config.toml
n_layer = 12
n_kv_head = 8
rope_fraction = 1.0
attn_scale = 0.125
parallel_block = false
init_std_up = 0.0313
lr = 0.00149
grad_clip = 2.0
schedule = "wsd"
decay_shape = "pow"
seq_len = 256
doc_mask = true
dataset = "wikipedia_en"
MLP neurons of a small language model. Each row is named by its layer, matrix (up: input weights) and neuron, and shows model dimensions 160-255. Each number is 50 + 12 x the weight over its row's rms, rounded and kept within 0 to 99.
A block is one neuron, or neurons of one layer that tend to fire together. After each block is what it responds to, as a language model described it from the Wikipedia text at the highest values.

L5.up45:58 73 51 32 32 54 45 31 80 70 44 71 36 58 28 36 54 46 47 41 64 45 65 74 68 53 63 32 57 67 45 49 51 50 49 24 40 63 46 44 50 48 39 21 59 71 47 49 34 51 32 47 41 67 54 45 32 36 57 58 42 22 53 54 55 41 44 46 35 53 39 70 40 54 48 44 34 30 52 62 50 58 46 36 50 44 40 49 45 72 49 74 43 49 48 56
L5.up520:63 58 52 45 39 50 74 54 71 48 65 43 37 48 38 37 51 50 47 49 55 31 59 51 46 64 40 60 51 38 73 68 61 43 39 55 59 52 41 40 34 49 58 55 59 57 60 41 43 56 55 63 27 74 49 48 63 37 33 43 39 46 33 38 44 51 48 80 62 56 54 57 47 56 66 32 42 49 69 83 53 55 41 49 49 34 53 64 45 76 44 46 41 26 47 35
L5.up531:71 44 44 44 53 57 53 34 56 42 38 43 63 75 28 43 55 50 44 51 56 51 42 71 79 55 57 33 49 40 53 52 66 48 35 63 31 40 69 63 37 49 55 35 57 57 56 34 52 45 56 58 43 47 73 58 68 33 35 49 41 37 45 34 34 53 56 48 67 48 61 63 58 56 57 31 41 51 47 55 42 73 52 50 49 26 57 58 58 38 67 69 65 59 32 38
L5.up642:44 37 43 58 34 59 44 43 50 64 75 40 34 62 64 42 58 73 19 34 62 39 52 69 46 70 44 56 57 50 55 52 55 61 45 54 35 57 60 78 36 42 40 52 38 42 53 39 53 54 41 59 44 51 53 38 58 47 49 44 44 29 41 62 49 31 44 58 49 47 50 57 43 56 40 53 51 50 47 41 48 67 60 55 47 34 63 74 44 38 44 54 67 76 64 36
L5.up733:60 60 54 51 30 56 28 36 86 50 45 42 44 54 49 43 47 51 43 50 57 62 75 45 53 77 38 37 54 45 46 53 53 53 76 72 42 60 52 44 35 61 38 38 51 34 51 43 70 52 50 55 47 48 54 55 45 34 37 33 37 55 70 17 53 53 41 64 35 54 52 50 33 58 47 50 31 65 56 39 46 42 52 51 41 41 49 63 28 51 66 48 42 51 43 43
L5.up746:52 59 44 34 57 52 38 43 38 61 47 39 37 53 36 35 67 37 43 33 44 66 45 66 56 69 58 54 43 45 67 54 45 61 60 46 52 40 47 42 43 51 58 36 55 29 47 61 59 31 68 55 43 78 68 41 39 45 60 34 26 42 36 59 59 54 56 38 53 45 63 46 33 63 57 28 45 80 30 68 58 53 61 31 29 57 55 60 53 48 48 49 32 72 49 51
L5.up815:48 59 43 57 48 43 29 38 78 58 26 46 55 61 57 52 46 46 48 32 69 40 43 73 47 54 54 57 62 36 79 43 52 73 53 58 42 55 52 64 35 60 64 23 75 56 45 47 37 38 52 55 51 81 60 50 42 34 38 48 55 56 41 37 46 38 59 56 58 50 51 73 25 58 55 45 38 76 54 43 44 61 36 28 60 44 38 70 26 53 56 47 23 53 58 51
L5.up894:54 77 49 40 55 39 48 31 46 53 40 31 41 64 35 47 54 64 67 44 55 75 63 69 58 46 53 46 43 47 45 31 43 63 74 70 32 40 75 54 40 44 41 25 48 62 37 61 59 46 59 62 30 42 66 45 34 64 34 33 47 59 36 57 32 36 37 48 23 48 43 67 47 53 67 55 36 41 39 64 66 55 34 28 52 52 43 55 51 52 44 54 50 40 54 41
Second piece after initial H

L5.up88:46 59 55 54 59 71 41 33 54 49 52 37 62 56 35 36 39 49 26 28 66 53 44 69 45 58 63 51 57 68 66 34 65 46 50 51 53 32 54 59 32 51 57 40 56 57 48 36 44 38 30 56 65 45 51 61 40 26 55 73 46 34 49 44 57 30 59 68 55 44 51 34 47 62 32 42 42 43 61 79 53 53 50 50 45 55 60 68 43 62 46 52 55 59 49 34
L5.up382:50 57 46 50 61 49 48 50 59 50 28 67 14 56 57 60 59 54 43 44 66 32 53 62 32 73 38 68 62 43 52 45 61 64 63 47 31 32 45 41 41 44 68 61 58 72 36 62 49 43 39 64 29 43 38 51 28 32 36 76 46 64 61 62 36 30 48 49 50 56 41 62 40 38 36 60 55 63 48 48 35 64 51 63 56 45 59 69 43 67 47 37 47 47 58 44
L5.up475:45 43 46 48 45 59 50 56 53 52 36 55 44 49 51 50 66 66 43 20 58 22 59 60 43 59 47 67 48 64 52 36 57 64 66 40 48 37 28 42 45 41 44 30 67 60 48 31 53 51 57 34 58 58 39 50 52 60 52 35 59 45 54 44 44 45 29 39 28 46 51 57 42 69 48 65 54 39 66 65 46 51 31 74 62 56 59 51 27 73 39 51 44 65 37 24
L5.up550:51 52 40 47 31 51 53 73 42 57 47 40 71 70 69 43 52 36 49 36 56 43 24 47 64 68 20 65 45 44 53 44 54 53 42 44 41 45 69 38 51 56 54 56 50 61 47 31 45 49 36 58 48 52 45 25 48 46 32 46 42 50 39 40 54 49 41 48 67 66 39 38 31 57 37 49 63 22 50 57 34 64 57 42 31 39 65 74 71 58 67 36 50 55 39 53
L5.up737:49 41 40 34 33 59 74 54 64 49 41 63 41 39 48 39 76 21 38 46 69 52 43 43 45 63 43 59 43 47 59 32 57 54 40 42 51 57 56 56 39 49 78 27 61 47 65 41 54 25 64 42 45 56 50 58 63 43 39 60 58 48 33 59 41 48 35 53 43 41 51 54 54 36 26 42 25 38 55 80 62 51 33 54 55 36 57 56 54 46 45 49 52 52 56 43
L5.up739:49 56 44 18 54 49 53 59 51 69 48 35 33 53 52 50 55 45 42 39 64 54 40 50 63 47 51 72 52 59 57 63 58 61 50 28 58 52 60 40 49 40 42 30 70 65 25 43 39 48 60 46 63 53 48 50 66 64 48 51 33 27 63 55 48 45 67 72 57 68 48 60 29 17 46 71 59 46 50 48 53 59 53 60 50 24 50 67 61 61 47 55 59 37 57 60
L5.up824:60 27 42 42 60 33 40 52 52 56 59 50 55 35 52 50 62 42 51 29 49 59 49 78 36 53 46 54 62 67 50 72 60 57 47 64 43 58 64 30 49 36 38 44 80 66 46 40 50 78 54 42 42 54 55 55 25 42 36 39 37 45 38 47 38 48 65 43 52 56 46 56 40 52 62 42 45 31 49 63 43 51 19 70 27 52 59 54 45 46 41 50 60 51 51 59
L5.up1004:53 40 42 34 55 74 63 56 43 58 38 39 53 48 53 41 70 49 53 33 52 48 46 69 42 57 47 64 47 75 49 47 60 76 65 54 46 50 61 60 26 50 71 57 50 50 66 68 49 42 34 60 57 44 44 50 51 43 53 47 41 53 41 36 38 34 51 52 37 76 43 53 51 47 40 43 44 50 65 65 44 61 43 54 50 43 55 56 44 55 15 55 53 60 53 52
Mid-word continuation fragments

L2.up69:48 42 59 49 45 54 41 36 51 50 43 29 59 53 38 64 56 29 42 35 57 52 86 55 49 51 50 77 48 73 48 33 61 62 69 40 47 32 43 71 37 44 74 33 55 45 44 47 54 44 41 54 62 41 36 51 44 32 50 62 45 50 59 32 46 57 34 46 38 52 59 58 62 55 37 35 55 43 35 61 48 60 51 43 58 41 52 56 49 57 40 64 66 70 44 23
Word-completing suffix pieces

L2.up773:57 45 58 39 61 53 31 63 58 61 84 16 41 48 43 50 46 32 42 67 59 46 58 54 53 57 46 55 32 36 56 75 35 40 50 49 43 36 52 65 49 51 31 42 49 37 33 50 48 33 45 47 57 60 61 49 63 57 72 49 43 22 53 39 44 42 65 66 64 43 41 56 40 62 69 45 40 25 57 44 49 46 40 56 63 46 51 41 45 49 58 61 45 62 64 54
Name-ending word pieces

L4.up18:56 56 37 49 44 47 55 64 50 55 50 48 36 62 36 45 66 50 45 56 64 51 36 73 52 55 48 52 82 59 60 39 52 51 74 50 34 33 59 57 44 25 36 49 36 72 60 46 55 74 82 50 24 60 71 39 62 50 33 42 25 51 27 47 51 61 61 59 41 68 63 41 42 32 59 47 24 48 53 80 50 62 47 34 58 55 35 54 54 42 23 69 39 42 57 39
L4.up120:65 59 45 61 59 44 51 29 78 55 57 32 37 43 37 50 34 32 58 67 53 41 48 68 55 52 23 54 55 79 51 59 33 48 75 55 57 47 64 41 41 35 62 45 53 46 30 48 50 37 58 62 62 65 60 35 46 60 35 25 43 56 51 44 41 41 49 65 55 68 50 48 45 51 57 60 32 45 58 56 51 39 38 21 64 70 42 63 60 45 39 58 38 47 53 41
L4.up187:80 35 24 63 33 67 32 25 54 58 63 37 54 54 59 41 37 30 44 47 64 38 43 48 37 51 52 59 45 45 46 65 64 51 48 41 47 54 37 64 45 60 45 53 53 54 40 37 41 62 53 70 56 49 33 47 58 38 61 40 50 32 55 43 37 57 47 67 30 59 57 71 38 56 75 43 47 56 45 46 35 56 42 47 44 52 53 47 53 99 41 17 53 53 42 53
L4.up207:63 40 33 49 43 46 36 50 54 52 43 29 65 71 59 42 48 65 45 51 54 58 67 77 62 56 48 46 45 64 41 54 34 57 64 39 40 50 68 47 39 39 27 32 56 73 66 44 65 73 64 50 38 68 58 42 47 48 49 47 47 69 37 69 45 38 63 72 31 58 65 56 36 54 62 59 50 58 58 57 45 66 45 41 29 52 28 88 57 59 46 62 59 46 60 39
L4.up285:37 60 30 46 39 46 25 36 40 49 61 09 54 54 57 21 62 53 50 45 51 49 76 65 56 64 78 54 73 43 35 36 56 56 48 54 72 46 73 53 46 54 46 55 30 56 61 34 58 52 66 50 42 53 58 38 49 53 36 71 42 39 35 50 66 34 69 59 51 44 58 48 34 40 50 37 37 63 65 77 35 48 52 58 39 52 38 56 36 42 56 46 44 50 58 45
L4.up357:53 63 27 43 33 64 41 22 50 42 58 34 66 51 43 28 46 53 48 51 44 47 43 63 39 67 31 65 55 55 44 53 09 52 58 59 43 36 52 38 48 56 49 50 62 66 47 34 35 62 61 70 28 54 60 40 72 54 40 41 50 52 34 52 51 37 28 42 35 37 45 52 59 65 54 29 54 62 61 46 48 43 42 50 42 41 57 58 63 50 49 48 67 35 60 50
L4.up672:34 58 53 50 37 31 32 34 65 49 32 54 25 56 24 44 61 34 66 46 61 36 64 40 55 48 57 53 47 41 49 68 34 51 79 58 64 52 37 43 32 53 52 27 65 62 41 50 51 58 51 29 47 73 53 63 45 23 61 52 51 45 47 43 38 53 59 59 55 34 54 73 39 48 71 49 45 52 51 67 51 72 43 29 58 25 52 53 29 53 62 50 47 51 51 41
L4.up971:41 62 45 54 31 36 40 39 57 46 69 33 57 47 50 46 52 42 57 44 53 45 38 80 39 45 32 55 58 13 50 51 49 64 57 55 29 69 59 31 38 49 55 40 56 72 43 52 48 53 47 56 32 50 57 47 19 48 44 54 49 57 23 35 41 56 40 47 33 36 47 53 44 57 49 40 32 68 56 72 40 51 46 36 47 55 26 69 48 62 57 41 51 55 62 52
Fragment after capital initial

L4.up36:67 27 43 59 54 44 60 50 48 53 40 64 40 59 43 45 49 37 53 31 59 40 48 60 57 51 29 56 53 72 68 74 42 53 60 57 48 53 49 51 48 44 25 40 47 66 51 46 50 56 59 55 45 43 49 46 58 47 53 31 37 38 54 50 37 45 64 53 72 24 50 67 54 57 61 64 51 53 38 48 40 65 52 24 48 42 58 50 59 49 35 74 57 52 51 51
L4.up54:50 31 44 52 54 43 67 65 44 53 23 43 52 54 38 53 79 65 49 57 51 47 48 51 66 35 55 40 63 64 55 52 60 53 66 38 47 39 41 60 36 40 55 21 56 69 35 32 48 48 66 44 66 63 50 43 47 52 54 50 53 32 48 42 48 48 43 37 61 44 33 53 34 61 45 34 38 53 55 65 52 29 53 42 65 36 52 57 48 38 49 40 36 51 53 44
L4.up127:65 47 30 72 53 37 49 63 39 54 62 38 39 68 17 55 45 52 49 50 62 64 30 54 43 59 65 38 55 71 46 50 45 53 67 42 25 56 44 39 32 23 37 49 49 43 37 64 55 40 59 29 40 38 61 43 55 59 38 65 48 43 48 60 61 42 46 39 54 61 48 46 47 47 48 43 41 49 37 71 53 61 64 43 60 35 68 67 53 35 51 69 34 44 72 39
L4.up243:58 46 36 56 56 66 39 59 43 45 35 45 55 55 37 54 55 49 39 54 55 58 47 66 38 58 40 51 48 60 49 42 51 57 62 57 43 64 37 69 20 47 55 50 52 76 41 61 44 67 47 50 32 34 59 44 40 33 19 62 50 58 58 48 53 51 40 47 66 49 60 56 63 26 39 59 35 63 44 69 49 42 56 51 30 28 52 53 33 65 44 71 41 56 60 55
L4.up611:66 50 27 52 22 62 50 37 65 45 57 77 60 80 47 59 66 44 47 46 60 39 39 79 43 56 73 26 51 43 51 52 47 59 54 64 55 60 61 42 32 47 65 55 32 73 56 37 61 65 45 46 50 41 39 40 57 27 27 36 39 74 40 50 38 62 39 43 57 29 59 62 39 48 65 54 63 53 39 52 50 43 35 30 34 58 49 57 53 36 47 55 22 54 56 53
L4.up830:70 68 43 49 35 50 35 88 39 43 17 42 42 51 37 58 48 47 35 65 50 61 33 76 65 71 46 38 64 42 46 52 43 48 49 48 45 64 77 59 45 34 37 57 46 72 46 29 59 56 38 39 50 48 49 34 23 52 25 63 33 65 30 56 36 63 48 56 40 64 49 40 48 44 55 47 51 49 30 68 28 31 58 42 42 50 44 45 50 64 32 60 43 48 46 53
L4.up870:49 43 50 59 38 50 50 50 66 56 33 47 56 42 40 55 68 44 55 70 59 56 60 60 33 37 58 54 45 48 59 56 48 65 55 56 48 49 44 73 46 35 59 37 62 78 48 55 60 50 34 56 45 47 39 41 51 61 52 47 38 59 62 55 14 47 35 79 36 49 43 49 44 50 64 43 65 54 55 48 45 65 52 68 46 59 59 79 53 40 46 52 61 47 58 36
L4.up967:50 50 59 49 40 32 34 38 40 46 40 53 35 74 58 49 77 55 37 20 47 57 53 45 53 56 42 76 65 46 46 33 44 60 45 47 40 35 26 43 53 43 72 38 44 49 32 47 50 52 39 52 41 41 54 51 37 33 38 65 52 65 42 22 34 51 43 50 50 60 55 50 57 43 59 61 36 62 48 60 45 55 64 33 29 44 70 53 49 50 39 60 44 66 72 43
Early word-piece continuation

L5.up225:63 56 47 49 31 48 42 72 50 53 51 54 40 68 46 36 54 33 52 60 44 52 66 46 75 58 64 42 46 64 55 55 30 52 70 56 54 60 46 38 49 57 59 53 38 62 56 50 79 60 58 15 30 75 52 61 56 62 62 38 28 30 49 23 45 51 58 43 35 49 53 44 52 51 72 51 22 36 13 49 47 43 46 37 41 53 56 57 33 47 80 47 37 72 57 38
L5.up294:71 47 36 45 41 47 37 40 62 54 49 51 51 58 49 32 42 19 54 44 55 63 51 48 55 54 70 43 52 45 45 39 43 56 56 46 62 50 53 49 42 57 36 54 65 46 37 34 62 35 63 63 35 59 40 66 46 46 51 56 36 52 47 24 65 43 72 53 49 38 62 44 65 57 42 53 24 57 47 38 50 60 57 47 32 49 47 46 28 34 65 48 24 77 71 58
L5.up508:53 47 57 41 52 44 44 43 35 53 62 41 34 60 29 44 56 00 59 55 51 50 62 58 67 66 66 36 55 52 56 59 47 52 37 44 27 47 62 32 48 46 43 63 23 54 24 35 60 56 52 39 33 48 46 34 48 66 50 24 25 58 61 31 58 45 83 62 43 45 45 56 46 45 73 54 45 47 38 44 48 44 53 34 30 61 62 60 43 45 52 49 51 60 55 42
L5.up596:56 58 55 53 64 50 43 62 46 60 43 41 50 46 43 48 65 29 60 40 48 40 55 51 55 58 49 36 49 51 56 60 60 54 73 53 52 41 59 46 46 66 38 58 44 47 36 56 64 37 61 58 33 45 59 54 52 57 30 50 36 56 60 30 60 49 73 49 61 47 74 59 55 63 58 59 33 50 41 58 51 45 50 27 20 68 52 54 42 40 54 54 46 63 58 39
L5.up659:26 49 39 40 41 56 23 45 55 58 50 50 40 45 67 46 58 23 44 62 58 49 67 61 66 49 63 41 46 51 57 55 37 51 67 63 33 51 52 67 45 53 53 59 30 39 41 47 87 43 37 43 24 55 52 44 41 47 55 50 49 59 74 36 46 51 51 51 37 47 62 66 62 63 70 64 25 64 30 48 42 46 43 16 45 60 55 51 34 43 50 53 54 65 51 22
L5.up713:56 68 54 37 38 70 18 67 41 60 40 34 59 45 50 50 47 55 48 53 55 36 62 79 55 76 63 59 49 55 39 55 45 58 66 47 53 35 68 67 48 45 36 52 44 61 45 49 67 59 66 30 34 58 64 52 56 51 14 28 22 55 58 47 58 47 35 68 35 41 48 60 32 31 57 54 50 38 55 54 44 52 24 34 41 50 51 50 17 30 42 53 58 39 44 45
L5.up779:52 52 47 45 41 34 52 30 73 55 67 66 37 60 51 47 51 34 62 47 55 45 77 33 61 47 41 42 53 50 66 58 50 52 54 36 60 50 56 41 55 56 44 62 58 51 35 45 40 51 43 54 25 67 42 33 67 69 29 33 14 57 64 39 44 55 71 49 38 45 44 48 45 46 64 45 31 69 49 38 71 56 51 37 35 46 65 64 28 56 51 47 42 62 58 45
L5.up811:35 40 46 44 18 48 51 46 57 51 48 51 17 41 42 49 43 38 60 55 52 43 48 57 58 70 57 40 66 62 65 53 28 59 56 62 58 53 47 41 62 45 51 28 47 56 46 38 71 52 64 52 28 64 51 39 52 31 58 49 20 32 59 40 30 47 46 32 14 61 64 59 35 44 57 62 37 44 43 68 48 47 45 28 48 44 54 45 51 45 60 50 48 67 66 40
Mid-word name pieces

L2.up396:35 33 25 52 65 47 19 43 56 66 55 41 56 52 45 47 53 41 33 43 58 58 47 64 85 53 59 41 60 49 52 44 57 55 54 47 51 40 56 45 31 62 41 35 55 37 69 44 54 41 37 63 59 38 47 30 56 58 33 58 42 42 49 50 67 50 44 43 51 45 62 61 49 61 53 30 37 58 47 58 57 49 56 58 62 55 50 46 42 82 51 56 42 43 51 43
Second-letter word fragments